Weights of a small transformer language model: vocabulary 2048.
MLP neurons of a small language model. Each row is named by its layer, matrix (down: output weights) and neuron, and shows model dimensions 0-191. Each number is 128 + 24 x the weight over its row's rms, rounded and kept within 0 to 255. Numbers have three digits each. A neuron's up and down rows have the sign that makes its largest values positive.
A block is one neuron, or neurons of one layer that tend to fire together. After each block is what it responds to, as a language model described it from the Wikipedia text at the highest values.

L2.down54:113155105102131055144141113120141089097135163097155154109135130103134137101148155146124092129114096104130114056153137147119113129128132123176132111087147154139098144126128134168122130147165127121077145141173098100133129159138116103133125123132147095079134110135137129160127154131131137130142134134137108131134140132124114097157109152122149145093158116108134103127167151177112101151128092116110129109109104090133146132139128156127069158107124106099097123079172146054098102097148121118134155193188130141106114131119128115096154113154109110138142147158094152141137102114110125138
L2.down303:129166105130097117104142126089106136188124165108153088127129132108126126128125143087131115147128146100133129145109162117111131119134143138111160149121122094144182199106148112133099120174163127091127161082161115117138116171161117144157128122134117140090119183130166146129118130121163126106151108129156130125127112098146148092109117135119115114113089165121139095169164127151139081178126087148136174103164151139145082107108125155077099134082102130128117124114088139089064107113146146096114127152131116122108124128117115114161161093127116097130125102138132125132104131099102134120
L2.down352:093255156110156121154134148130141122111104113121097138121130190125148131137128147148115117161109127089127140126120137122152147110128125082143128160094107101181110144116122130120149100099128165142137152117140101131133166109149133171110120129141109091164137114121103094121097113150157104124115139133167152121120121143125131146123130137097135108154111141116124142154129130160139146142106146138116086128138155094101121149150106134143128153082107157134135115081150120107123124139149109131118156150117135146111132107091091122105117105080069095097145116147097145136118152095112142139
L2.down356:081155124127113109117122166071137137128135158105140137146109135106131152143163111119104128134130109093142125133130091104074121132160149087139162128116115077138108133143127147087129083104095121105091150153140146115147166135158145172107120082145103117127111183122126113121117119126142121127118139078148087147115146106133158122107098133141168147131076089120108082159156152142148127179108116150127155175138124135139095150074128155102092129114095130128127089139092129087101075118130132109080131137114127139126107108113121101124090086122125105129154118147139133087110136088089120118
Adjective endings; were/been. Adjective-forming suffix pieces closing a split word, like -ual, -ular, -ious (virtual, popular, rebellious), plus auxiliaries were, been and first.

L7.down124:157119099146118110139136141151129138122179113093136130152080118125118106097102158149113145144109149115133145135136128131136166187119133085092139117124153149148101153106136111126179112133140125083141136101148087138079172093080113169112112128138124146146147111104099140135099111122145119153109127148078140118120060156093121060109109119132120108110102129147127136146159117161105116118119199119156143092138137114128130152100153152070120130122174129091125136141152153099135108147139121124156098135152143136088140121122138154108121110075104153151121174157118143133095155109118152137
Word-internal "an"/"et" pieces. The token an, either as the article or the first piece of a split word (analysis, anemia, animal, ancient), plus inner fragments like et in society or variety.

L2.down18:145086117169132121134130181147139132104156114102120140165127120099142140103135102110134125129096147098147176157123138114120136092157096107113145130140098217108125127146144129135112116126193118142153092149172154141161167152137164149133130116141117097116128104097127135121152142157118099174109123088175100149175104095081104118145137136084119145103119113116128153126110127116156127135144117139123159149145117135136100125138115104097138141153125094099120124122078177108128063093145103124114120149136094086105128117133164123126100127147075126123101159142138144156169116132097117128
L2.down171:119103105126133151129120117149124159093080149077126115097154127102143160108086120117139126142132129110154123163090129153115194105099114124117183162147157168175084136089123177105168151168090121164126114107152113165154135140158128134132148091107115117136138133137129139126131133125168139150121165133162122124176152122147125146125150081103154111105113083144115146156131137129158100141091104151122088122104100104143121070138121118181104136128113118117131138149121100132157073117109118131107107162145120134132109127100143145098096178169113127132106162119148141155145158143131128141
L2.down256:122187088148140166113079169124120143144108167143115121158094153133124148140119136123119161093104145134151132149094112148143136144083172150113115107165133159162122121144143168116174141139135128151112165122149090095133115174119111112147157084120133121103169128137110133114129115133120118159152134141141148101128111138172095119103095102093102075109139133133096125103114128171114107185143155148130124121144120104133151151153123162087167141112155150094107147128083128137106136105118081139126157126176105142120109164132189118166151119109137118125121163138129131149108116180129120087
L2.down309:135099182108170167140133215148137134115146188096108116127103112125119126117140126100126125146116119127152112140123145126116127142102150129165161116173146189142120127142169094122151118154120121109137107125118150116099145150159163122149120129099107102165148139161109149156112168114129104167154127122142123119071109113165128133098136126136153141127108135123140101116137174101133140107116091137122097114161108150177123095150131126104137101106136122155104139114145102097113101125112124117139132133134110139148118168114114135110067091150163161167175141127095104121079130112115120057
Word-start fragment tokens. Short first pieces of words split into several tokens, mostly do, dis, vi and Ad, as in doctor, discussion, violence, Advancement, and v in vs.

L7.down144:180134137093123174169143117137141074123138091111117096141147156137113145113109142159157100135145114155134167162124113109127136127071110103126151073100143107132128139152131105123149144136117160136125114120163150118065128110100138137146181119138116111134145143151102109124106161119188108086137149096125174135097098101097185125127172101160145092127079155132117143124072102137111141137116129145150116126137139146150135164159154162149101108138155168104162143143107106122131114123131141112118136097104128083126110117103152094105141150131126128104135132138126099102165093084108099115
Mid-word subword fragments. Middle subword pieces inside a split word, most often "an" in financial, financing and Villanova, plus ru in instruments and ian in brilliant.

L10.down1:144147124133142123142144115138144089086188109119141118128118166118093145149145122115123115136167136135105115094130095153101108134114155144128139142154112140191110149092167126134164122130106179144137151173089130131142099119118183125150149152081112123135148145108159131097116137148120151169123100149159119097107138166094129123148129121137148116135127118129090126116145144089124083126136181081114126166079105161143123121148150066089104119146117116132122115092205144097098111146122149161127108145147135119114131176138135116120111096142134104134103114145141134070112114140117132174
L10.down23:077111130106135132148106116169100129134105150115141127178136106145126147143095079138145163105131113097126127130138122122159134118151114144099140179085153127084125128145116098125112167129132109120111102137113109094084136181074142104112108085129090107155146100169149115110120123143177075133117137144138140128121121137102084146104133137166100142115142105120133141155125109106132082103103113173158155157087158115097121115114118098148119097184119109098149123159101104177129135138114102158153143096166090111115158150094156153085122159092142135129151121112118109103136135120117112144
L10.down55:172133131143154131174149117132098114165118146134108098158156159135144172142118155149092153114133127118112105063154103120120103116148137085152193163074104178144153124129153169085150121113147133157130106145116137149179136136138133099127095121080163103106118111094136169147135136090155154117112128116131110124104134172129148128171127160142118112143153136113126153107094132108128103124157101127149145130116119127145130135121104168107101122114125122104128146161157070113130129118142160098123168153118139147098080131147100097109095153149149130134148170141162135151099103102119161156
L10.down58:093156120134105161099104102110139182101151137093159173155150143130104103116129126140129102135141147092109108133149096119091146117122107111116140104046094108172136141150114142100108108105127159115124126111116150131070147102094116125134112127129122122116078138105089096144130149178171164129101107126135172132099156119139123115164140104158107135113157124110154114106175166152144158108107118128145133147122123182134068136126101137120115154117127138082126118161116147079140110074140139159163125146164126086124127118124123078128167154134147127103149093127131121126134124145123118112
L10.down80:116186097145119136153135073127159114094107114147102127149150117118158145143159145124147164092130136171115120130114169093134116112158127140121160142155134137132080123131166087151140085133136125122154096142161101131092118159129094124162095140131097143160113122101148103125126101121124142133134114119142106106129106142074085107166117116140086102126122109091146106113116163090121120103122133150155142105138135127152094137121114135143068159145195106081104121148097115063158082118095081137127118131157126133108154128142103154125129129192120098099118130112123111130115160130145143135
L10.down99:133154126132144117122107183139141150097107170116111136124132150155132110145126129140114098098120165111118117100128131070105144120120123108131132137111106138131089151119103139101120138138154148150110163088135124150149155147137126121118102115145091140148123130137168138122108133166147130166110110100098113132116125129092113109100147129113061109115101146067167130126130089162108126119142166137144111142147123134145099118158112181085126142090143148129090141134107108056103118083151135128152138154147108097129061154081129060106135130191111118135126138171138122111144144098086144126
L10.down101:097157094161175098147119153096127092117094146149114119124173097118162146153152149098129098139109089121133135160090117115095133122173087114134161090127136112154144125143155125079100115102102117164112144106130146134082106127116132141082140172104149109168140123151110110162095112125107142095124079159158134141075114132131106156101149131100166127101145131125134123139108119139148133153133113156137090147132127101131171117109169162127088104087138179117113093143114128169108117106165164137113168112110115125169146136124118130150133110097125093118119107143087162106131124155119099108
L10.down106:139104115143122149118132123127118070105124160127095106124140123141116115117149118134108129159114126140087089117112162081084129123119161155133105120101115164151126129082099126072097106154149114107141152136119070150170113096139133153087123103126119125114126106121087128129081071096143163129123107140128123125173154166126116153072130111111102104118134136126144167106158119106147087117081153155150102141127092118127091127168138117142137167147156139115144168135066102105155173115134129146120137119139129149135134166130111090107128154128126126150095130105122109142112143149082092076
L10.down160:100144138118142143109128112148133123158122088148100133132174158112165124127107142080098111109143144098118147143125131119098135103094158153131129149115130166154064172113123112101147105112130192130115119148105057142127118118160151217120132117119132100148084134073100152150113130126131130078141116110133115118123146109130125145134128134076134132115115140076130140118116122099198149105142119127163095144101153124116105107156132108144125126082123121106159094141098110138114092104141125095149174096135087134145119115111147135134132124111115114117128105090108158135144119126092136172
L10.down173:132145132139129146125097075112126153141106159139144139114131096112119121151151125122140145136123151166142158080139147138130162106127162100138103180127134118074159151096113173150136121142129084158157106141124128109119107146122123131140174151124144088141089117142146153084132151138171140126113148104127116105122169136118138116114135115116142188098163102113113161166146167112175135143167122102108109156119103126127140120107161109097064089126128151099154112175129105163199103145140121132166155113099147123089130107159112138145138125141155100102128098110127103099105148104168154132
L10.down175:074116117101118151070114136125156121137135132136118106137106142140122098138134124104131136090107126128103130171110183111127117182120172106068081142131084150145122124101138123088164150144149105097098165123118124138120160141106149141154114135110127139169125091162187135135093127144128104134119068198124120117115093131144108133121112140135121115129099144142131105127112137105088092099083118123115131125135191155148107109146109139127121130100179132148113114137121132126134148129125121121105117131147149122143118136131086132105155071128138119164108140107097158119077098138125179179
L10.down178:119172186162136145127140086115180107149116100126068138115130139169112136126098156117110140120150138097117129117113097119134094110132135151140147122088121100103137111125145151107134091122147146158140129094156149118121161087034123111102120135127125103122151151085106110124104123101168202115124138152129112110133104170128152121122113116123095127152123142101149146106096148140145097102127117167160139077092115126136184114164137147134112119110147108126121130113130106116148142111141127148135186127110140125122136124113114104091116109124143174122179129106158123079125169119105115157
L10.down182:148155127100115124161145154110132123085130139126130136148127131114097150061159154124130104116143150147161104170088167131149134087112145151131125089131145120116103119132132142127101128175181151130151127111161115113137167131082135138146129138139149128151116137116184117095132096182119146126141109135104139131121138135133105136122095101080123167089144122122135075118133160092131163115175122120099137152110134134136150143180113113141142124133161126150083129128117089084152110132086120076166134167122137100112109139109171133129135116193145103130159160182120139103176128123121112126
L10.down238:124181106144152088075137125097123104144115115106144134163115157124126164148151159098118128094126125118123103134093097118132119212132113135158158091153136111113124154129123116127143110111114133118143101129129142135131150155083115145084144171151093095147137141143114173123124103154094153138133120139144096134138140110134135138076176143141140109148117163077112120146133098139149127129118146164179143139143126124116118128112139115102120133110144157146120163105076126094058081165146126160128129114156126140112164090173141105118123119168122113096125132081096155099128157138111172116
L10.down253:166182154125141108153131086128131140128139109128153155129097144157113142124113121140140161163135126130125147161150132156141108100124133123127139135078084097127100103156134152102120105119145125107147135127124122072140139123144130157155121110175183127130140106071183114107141126119160130132150152135119142099135089154156115141112109135149146128115131144116098117103165146116154134115085178109096137118118095128084161087137122073128109130100160084136092081115136135134135126094157111093103120061135152159091137113125141123135117149154139147142097138130104140101134163127121197182
L10.down315:102165138166147156116110074129097134097140125115103142109115104122143130117098130133128086133114154055101111095126149079156132150097111138103104147149146146115113086147114138149127162131113137100126149115141127149136080125151109158119113089141161096149073151113122130133086104092138109095142140130123130149102124109108113064135156132111114134119095120094142096106149133116142077159112120113107127108130151105142136110133130143096123146105117111141125085108107150087143096134179176128136123175090162101111100143165076113107132144148096123136143121124129161128158086099111089157
Superlatives and ranking words. Superlative and comparative endings (large-st, bigg-est, young-er) and ranking words after "the" such as first, only, last, most; also stray "st" word pieces.

L10.down19:145067098112124128124143104115123176143147076124174114145123141135134135132135130141124102147123093135124152171167147142113177141134120119122138087119114053124135139132171116139102152095136160150100121126083148151149116100156153149120146116097158076143161110124123119170143146131092109155109128096117141109105149124137114130108135137101113126105128134082108144119107113082132159098094133117116108129116109126129113167146094126126149084128142162098129140164119151119154157133103140109100109118082128107104145125117194203115134155064134100121113136123142115082124115130118109161
L10.down63:111131128149120115120125096136099116096072110108121127137129117148098117185113132133131162148137108100160169163100143144136127069151109167116097163068121127136097090153113150130094090116180123129136121149119124132119130149149153089113110151127140149131166101146148130152140135117160125107135161131118145147105163132102135105166188102125124140139133117120114075129145107084125171094052135120123128167158104134133180131103119127161141138127141160105127105094100154130146119099143123088131117146132110109121121173158104166118150150089118124116134133132151136131174145167170104110
L10.down92:107118167127112154148079114120119153105133131183136131092118111120101135144123161138099148152119101123125129127134134123134114144143101142062163105110122148128103192119162132160079145097151117158152141100182151141128077152109103170126153113101152138119166116134130144147144155116093108136121135115143105166126127172155082116120153111141094090145132139113091097151065143081087123187132157147169131101147131115114104178130115136147143158123162136116132129133135136136139126104162120131109131092160134148142139133085116124130176152115136131138112127125123134196148157115120113122
L10.down111:146138124085164141144110162136153116118131099124140150123140128144116130103148109145172087091162118109149058096143124107126137119158141102151157161168122141164110085120157160141159123171138121178162118158139080133134124111107149104211108153122122110129142148165124078126137147163132111124112158140100190123123138110088117145113134124119086150118116132136141135140146115149120150140126116132152157071161122153124145159141154149132110085124180128130162116084137106121131107130133123125150126107086143122143116162105094117170115142104119119106126130186137108122117103142092098137
L10.down118:116099097129145102127103169093104144116142129116094135098214113156148119108114125133162112162127097126136108149128129116146143149141109116107142138126121121086112124138175136150122082145131152157113076169116128139123133135151137124089129136138112130103100174133122128108106097110090164160131176113146131135153159110091139127094121113099110119186154132114158122104129153138093152106120096152138110164125165121155167128126142118143098146127116110174113111134152098177132166118131158109113124182138153113176144169141155100134131114113144073157139129175158103124135133119133142073
L10.down134:136154133105156152164127081111111146144140100155142154130125127104152139128117102090176146113119131099130094149114131085095123091117167142135143124122103116182130129116154144125085142126116119124163156131111084142140112115145128141159065147141146183132170132120093141092159097112124077079107125129116131135134100150105114144100131137103119129125139127134157146105186120158104114146140123139116128121141103071181120153119096146130122067119142107102179146150177122109127130172128142144146143121121177128132093148122123090129146120142121154101118106135142148120115095103161149191
L10.down265:146124116106126118131120087151124080129105139109122131090155129141109100156154127140138134103123126103142135112130143117133084152159112126165105108132087171179140144131182147088161113125135138143107107131108147130180185134169143162132125159119124151129144127153130109103115094151124161118083114139137082084162107126165148153110108096147140075128193143119150153141130113098099116129168198140157110113156087092112110178121118099132121155113132143144135135144143093168131137166128112144136103126144109113173142133120152088129123127163125115103112159158110138127134166142109135098
L10.down280:159153132116120163161126114152094116119147131167114140157088127172165120137072121136099101115191136160130156110154146133128114099138155137101107142167155160109092113146138098112118116114131115139158141145126100131119147137120158131111109134162126117101132118172142158098140094094072135107097112131146139142141125152164134123119133125162141138146119117118175134111133099129118122110115127157156164166123114121116092144067115094131162133112140117131142149138178102058074086140163104122104114065126134112133111088147120139155105104162152151145121136105124145153133118169116108176
L10.down308:168152102142107075099160148110112133127111132110120170144151127107175143154129114167141122144162145116130112179164124174130110074120121119087138200087110081148148119117120101139115123147124105112167123143112131111114160107115149127132137132135151140147165134171098159138135121141131148167140145137136103132164172161108159093105136156149127110176081127100159099159113141111149111133083086124094108152114183138144109155100163132154136078102166162122127120121124130110156090134152155150122114099133174137101137140123122154148120141139152130134107107105149094141128115132149135123
L10.down319:158102143130095086111148196066146173075108124129155128104133097109164148093072120121101129150092141093143146106105121094114120116112103128155115139091146166155108157114126147126142111154136124109091126118111158134148109117163140160102095134121145144144067121111110145141130147126135115083144145116146119145127080106130125117139159151127164169143088135106133097125117132145137121142091129126103148097072150134160098130127112149130141158143175148138130113085095095154110138114164122131131121149173142122097111088114153130086160124130134127120108166163155158097129135130149125160
L10.down323:132155121154147150098113150143137156121101128142103145146122157116136130167128122119152130074092171124154119132109098124099130093104107152120112164110136103134144130106131163124117125139130115123135104132150135132106096144125148156147121110101100129157111148121112131153144150133183148115118122109105105128151115111136157113122150105146103133184101163128132143151083097113086170143095154124129123129068158175121130149120161116164124141071146184085098143104106189115163137117190126142147138160114131108094145113111157174137145071132115099165106137101127097142107095106124166152
L10.down346:116133145127111141111106149104097078138161101136162142166122087140108106124091145114123132124117154142108115144143138125125115088151133138119110124156099110116103148149142074101145172128119138094150126141156140099155155158140145106154125124112107145091127110125156151144140112120108103132142116130106153113123087144132148087128110116120090142141105163125127106097084078117133103206123142140135106095109132110101116100141162131153132125140141103122128103119103156170141094082090111162083090084109158154070127080140100122147135113074156105156077118104119129167108101110125156141
L10.down355:164084112116121125110137150133094139103118106081141151121149156108044150115105125125119121139127108130100094138134105145109146145110110127118141153133173116146132088104127082092130121088117153157077128148136155123152150164107136076092138163152120167145145090108132142109142112117109149125131130086142105096152118133102120146095114147148150112136153105145132141151104121156094164121167150097120127128170126128108112135093146141180125187088110081160095160136150140133147085112133134089092107110135096133179113150127106141091102122116151108122131163109112123128156112142132149164
L10.down365:105150095152100135135135112099199115184150155164164099130127070100096120179154087164113155141114121121123088119154109112144121082126099142116127109138125156092087131109135108125137132144131099147148172116141134115157149149142107077127120116115149186112172115130127130126169132122128109119099107128122120100083149131098139135101125130141087107126142136155095074172124106124112114135130130148134136126127131108126129092179152125166111106141131109140096170071102124145138109160078110161149143127112142105113109118149145166113138138103158105108130121098141098132121155104112148089
L10.down371:063141105103146145159106103129117159141136097156067126107126144130135133101143095109146134085123147108136145114136108147113162104103145144143128073140094161126159141163097141125137108112113112117132126099124116148148134129113132163133114202113107084130152141166085140132141125122105130137123103142115120112127102117102169134158176139158117145122128134074066136160139117105128141118148143126099134135101181130133151128118117155123114093114125122133121110099118115120162124094113161137159155125118181138139095128123149135149084062134137126161127154158080132154174077132134156163
L10.down382:142110121102110133109113190126091101116120146119110142200138099127133120165120113120153143151103112123159131108144078111136147110130178134101150130140123135127114112147129062162185107138150156118124164130154125153081156098156100141111093158152112105110105142124103135106099084129120086141104105114089114111126099107186151159115162153161116073106104115146121123111105132093134132129131136153110149107168135131179080140127131104120111131142107145146135133101122095138151122123166165139122104109155140173172116140150139143141126151105113144113145091149108097184132144132123130112
Mid-word predictable fragments. Inner pieces of split words and abbreviations whose completion is obvious, e.g. Popul-ation, C-E-T, de-gre-e, cle-arly, e.g., especially in infobox lists.

L10.down7:133171122144105151135100120102132107071137154096152130184117104148159106120074134094132173113114135103126108166122137087130073118130161097131113129127121102163054091147077137142150086118131131109156109089108117145135098099101142139159139171145155127145130167133183153110116151119163166135126127103144168145139114133142103123127133126116143121102124151129156086121095101162121111102144115118097106175158126131160144124143127147139133129108089130143118106116137154098128119090126126126122122121086134107136103121111138171126134138161156145147083111109067127097136160109100127150
L10.down24:114121115103101151131099093110109147110112156143122103131120071110150146165141127126098114106132109114086161150159147118148115123131130104100127103088098125136102104165123114129095104114124186133134123145090086141162151127089064135131151174135086122154115083141168138122114083139127118155114121137105100081136109094102085120111093115092110089086085145131117115158140104112123128134092196140132136122131120125114092080135124141120115142082151155154114134139105116150118131106122104133108123138124119139135119132119171178128114161137143164146112096098115137159139134121163149076
L10.down48:169179121124128116108095128128135106142150137145117113121164163165125152151105061163168075072101116114129133155134129143095138109126107159123121152094138168149137097097145133116126143152124162110121119119136084114115161144135168139102107104144171111125102119126186144141119114154163125128158132130113179148104128149132175138111146165100130105128149074138139133148121110083101107163148142127154130112123098130105079125119166104128097147104138133142099140070094164073119127128146135111136133119114146126118089135131128160104170105118161121159120140114131168125086110101142131135
L10.down66:123093150102131088096115098098110182126164141153108118159123108117129109092108132133152100161094138124122137088131155099167115094105104144129144182127144134116094154176100145123125110122118133130091128091167140164085162093113179111110124141109123189060114144125126143138110134089110138120167108168152132103107136131093113114099123102130141113118124129093123158103120124161092085128130122105113084112159097103117145123132159145150130134154156112124106181107122111156138143091126161108158107144114133156134107100104114144115117098154107130179124120152125117177132094134128116113
L10.down85:151158155112144120142111128108141119143099124134150122104109112164124146136122119126174064138098103083074129101156117094153120132091117146106120128137080161085128099125127163143118113106104124102119108143071113092139135138084150150092165091123180093152129117112087119140103109127123113118125124114141145095139163115105139106094141146152168069177183120121123137174128141087132118140126180120131111125107112138162149152115151126151132130135156160117112122117121121095138121167116111085105122091105113139160124074151120127132130111150150166136112135125081110099125117103163114111
L10.down103:124137109159141131153088119133098147174130139126152118135116109128133184188122109106099133135144158166149155095141105142136106125154119112101145080120146112120119161141110094127126113151155057059097115076144132082099146136135169136124142158147141142146118125143111063129126144112113153127160166114167114136105168150080092157129114096114123153120096138109128122147122139121156129113154140103153174105112118092110125139113110157132102132146113138132108126144084129115118116108091108137115158101154110124142127118110168110182095077132148102165095142135151094128137127105111117114
L10.down115:121138127160149137142132133114113134075131101122164133132134130131122135137126130104188125068134113126156120116165123109109122115103091117132127101150125152131098067165130112143088105156092169092102083130047145113147144123158119093139137061101113135106114131113128127124119145104145099108102147114138165119125102143113090148131094149142147142134152129126129141123145153124137125116135145161174144139102101144165117126100087088091129106159138130155136144139115154097125111088158099093102093135141074114116105131088128117099163115173123089108106125145100135142090149104152146090
L10.down152:139105173099132138153121121153166109116156104121115146115099189112188183129133105108124162119161140123125127095091090122130135150111119144123146123082136132151102118136147158148117096120122091135125114150076099099152144126159110139111127104097127096103103112112176126142116098131119136128101174142131121125164116154098104137119137145127116094148155109079097094081132099154141142153127132118106108158147123115138083179153123192152158130128102166106138121094117124184131147148146141145125089140122151107154108127103088163145131135082158126110126155148133128150112136141119126187
L10.down162:141125125162140142158136118144128129139109132110082141158106131113111134100067134129121137119117154143125137128122193139120097136076174108110122157179148137138101119119110122128141117130156154133162126172135077149086113114103079140119158145128130080108124145164066101131097111071139097135132130110096120141108107138088099103163117150105130169130107110103122133147136130121108124114057153122097117120134156090173084129113166143159077137118173135135126151110118145140132122167139156129165128139136159094111125128075130155128085118127130135140103134138101101127104156132114140105
L10.down220:133165143188115170178154096181166153121154137121160103136168143105129087127114113133120115142123148109134145166147161161112118118097134173112122139098096100170145149146123116122130125102123139116153098144107103145074126118132118079094126154119101130162164143123165112114102103116110104088124142092140105146151120117145158117161130112087095113146108140114132172145136108137144167123142140133159161125121158123168126111157051147111150139149131167116085173110110148113097126109146139090132158168149150130127124140125119124127124134141103141134115129163104124107188125164148149139
L10.down261:107120149141147128103137123123108102131134138137113148131093144149099141133117100117145147124147091147148140128168116147125147162130126149142118182120119152143131117109062110121144108144115135137155112156104114144109161100134160172085108166114115151147136132107139186134103113153128156146134124142140122137134165083085150090128076174099155081103100139164129117131154115120070112089139096094098119122107097118121119095111166148143144084138157136115107120119137092077150154115105104126114106102081080164129116141177108131164126127180100147112149106145123100133144159116138145104
L10.down285:156150087105160147109071111126134097106140155130093155167155132137171121128127148105115143120138124151120148147142159094128173084143150134136166156135104133132049126168087112110118106154157136121135136090143147165140131155140142142125105166113124088088103144152125112158112097119125150096158112120089160141123128128126114113119142095104139120089077119112099127153098079159126141133128109124123097073126115153112103138133143139136110153123151158084102149108138144096126130101107114127139139151123178146107138146078124094107121162128137164174142152159174138115125115116091147153
L10.down289:112181154141062100144119169182101113093075107093108131141130151080148136092191148171132122151122135136158096110140112146126132125141122129119151120145142079122103114143097115128112155104128104138122117145096136104105118144152145118190153115166102091155134126160124117146122132122129092115097117124110137140158118135167091122145116155132082135143119097098143116154105094137150144102173159120127190135129137140160110131112106105128138140145086111091072118149136175104129133147153124149106161116160150135168104160111079125120141143106094116133124131136131119093109134127120141114
L10.down314:139138178126175119153108132093104145085121094133201122094120131107132139119138138108155137194108086103141121161099146090125156144111182147096139136132118123115132106102115096112151144143132117114120161154154111132108131157146099116142149160149149146175125084137108131132116142141112121116092093111146127109140129128113119169139113084110107113134156148121107160159116147144131166129104145111093134169143134133165120116118131123096115124096151133118110079070122102152101162133105128089157118099104141107109114128164161123096141067102112109150127118118124161103141154166125189131
L10.down329:133123135142118105129181070119076113118119137127118103127183104129127125147134117132142144118118106133126131115151121121121103128142121158110134145105119118151106148148118092159114151149137141141148108155118076135120130083138148094115116139155092085107165116114150110134131129111141122136110180086166127103124140097112123078119140135118073074176076097123166137123110098107144095163096163141191147163087172135147123114149113107122075092143116115127137100125121116142088118091134128129154127139095152101105162160112128157110150147134134112128086110157103116154164149120170125101
L10.down379:110141150162113120148119132114133197093144072169088137135126166140088091132165127157169149143130122135088098117139128117143165099133150158160142127092125161134110069128162093109121154125094113119120144173118128138094134144111116173117126147080138148120110162116178139149137132149108096116121144102121129142109139088132148117129126124116162118103168097142127114128093154107176141125113116132126118154125155114143101132110164138122093154097134158125155208137149178130135100131153124124123103135180123099101117128142153122096149144156109139114146139117161122142099089132136161094
Indefinite article before description. Fires on the article a/an after "was/is" in biography openings (was an American educator), also on word-initial pieces like im(portant), op(position).

L2.down30:129111134075177149137126119170098155116132154140130137101175124098104142120139145151144108140139151125125134159127128102144119163153106110114115109157080147107128103120133152144090160111078168122128133165141156131118139109111096179117110149134135125114121137120112118162148125144124132087142158167126098093077135109132123199205133139084173162146158127151136120150186156109123119143160144154156121133125149127118148132143098094133199055132124154142097146128127112133120147167110123113146110154124135148152129137151131138099118136118086130135144138138091132116113139127157112160
L2.down286:153167098134094148107120088139145151142146138122138133135109103119121117140178099114184131122201117146095148160102134113145126165100109117124099128147086085132156117143115104141125168111144117082099129159168156163151111104124090184123140151153171127090150113119139137064156117128136104133155118109108137105095118171103112128151106160127143162149125161187110132169127139132123099106183146118095123102128131134121142112087142141109150126126140142122097111134183145106137128161131102093133113135134113117135116130095095094141135127157103108132175122114151127122085133106119122105
L2.down366:107178117105115133167128104154138114123124198113131131095128132087104131115188087142182127155128149103099139097157119146102093108098141117160128118146124108162150110129082136167100138104148172118116123101142151101145116109097076180113129128138142194089111117093135157065142108107125106122135146143120146082125132125145151135161157097130140146139178163123098135174144136149123118057134121150113134126120158125108149178154134135126148105128096138124105112134135105123134132136102132146090108107118138130160142116119125134111144127172136118125150086111147100135106127115126100149
L2.down383:122140106143168166173117207112113141116116142167111176125097139158146139102127127148128156097109119097129118109177119169139128134145203107097101128130142152133132125108177089119157147106154145119126151166124139109113102112135152164115133119135094098123158121172113142135115121071137112140093099150151167107115125099092133134133093120105142119125139109155152123102120116121126141123126156176159107117121135099135151157169104121134133106084149133099086131128118116116130152130127123149123153158096123084120137142134162140104137077074088147156152121083136132145110124163088143143
Acronym continuation letters. Single capital letters continuing all-caps acronyms and codes after an initial letter, such as ASEAN, DVD, NBA, DOM, ESP, UNESCO, occasionally lowercase inside words.

L7.down32:156132106123176100111118124118126102141086139141103169164146134145129168127113167110168114097134155101123133132111099140114126148113135113111107127132125101186133149141084075173141130085139168107095163076114149147129080113120069112131132138133125122166134171174121082144111137113113118126127118141118103118133171098101143110175136115089143123151129146096125105117124149127150165123148128157154075076094163106119104065132137104111137134143123128103136115132153159113131135115151151127146125116123096111120125129107126160150109117155102115101107088170143167151138116082125140151
Ordinals and mid-word pieces. Mostly ordinal words first and second after a possessive or "the", as in Georgia's first or country's second-largest; also later, well, other, and word-internal pieces like "ant" in Lieutenant.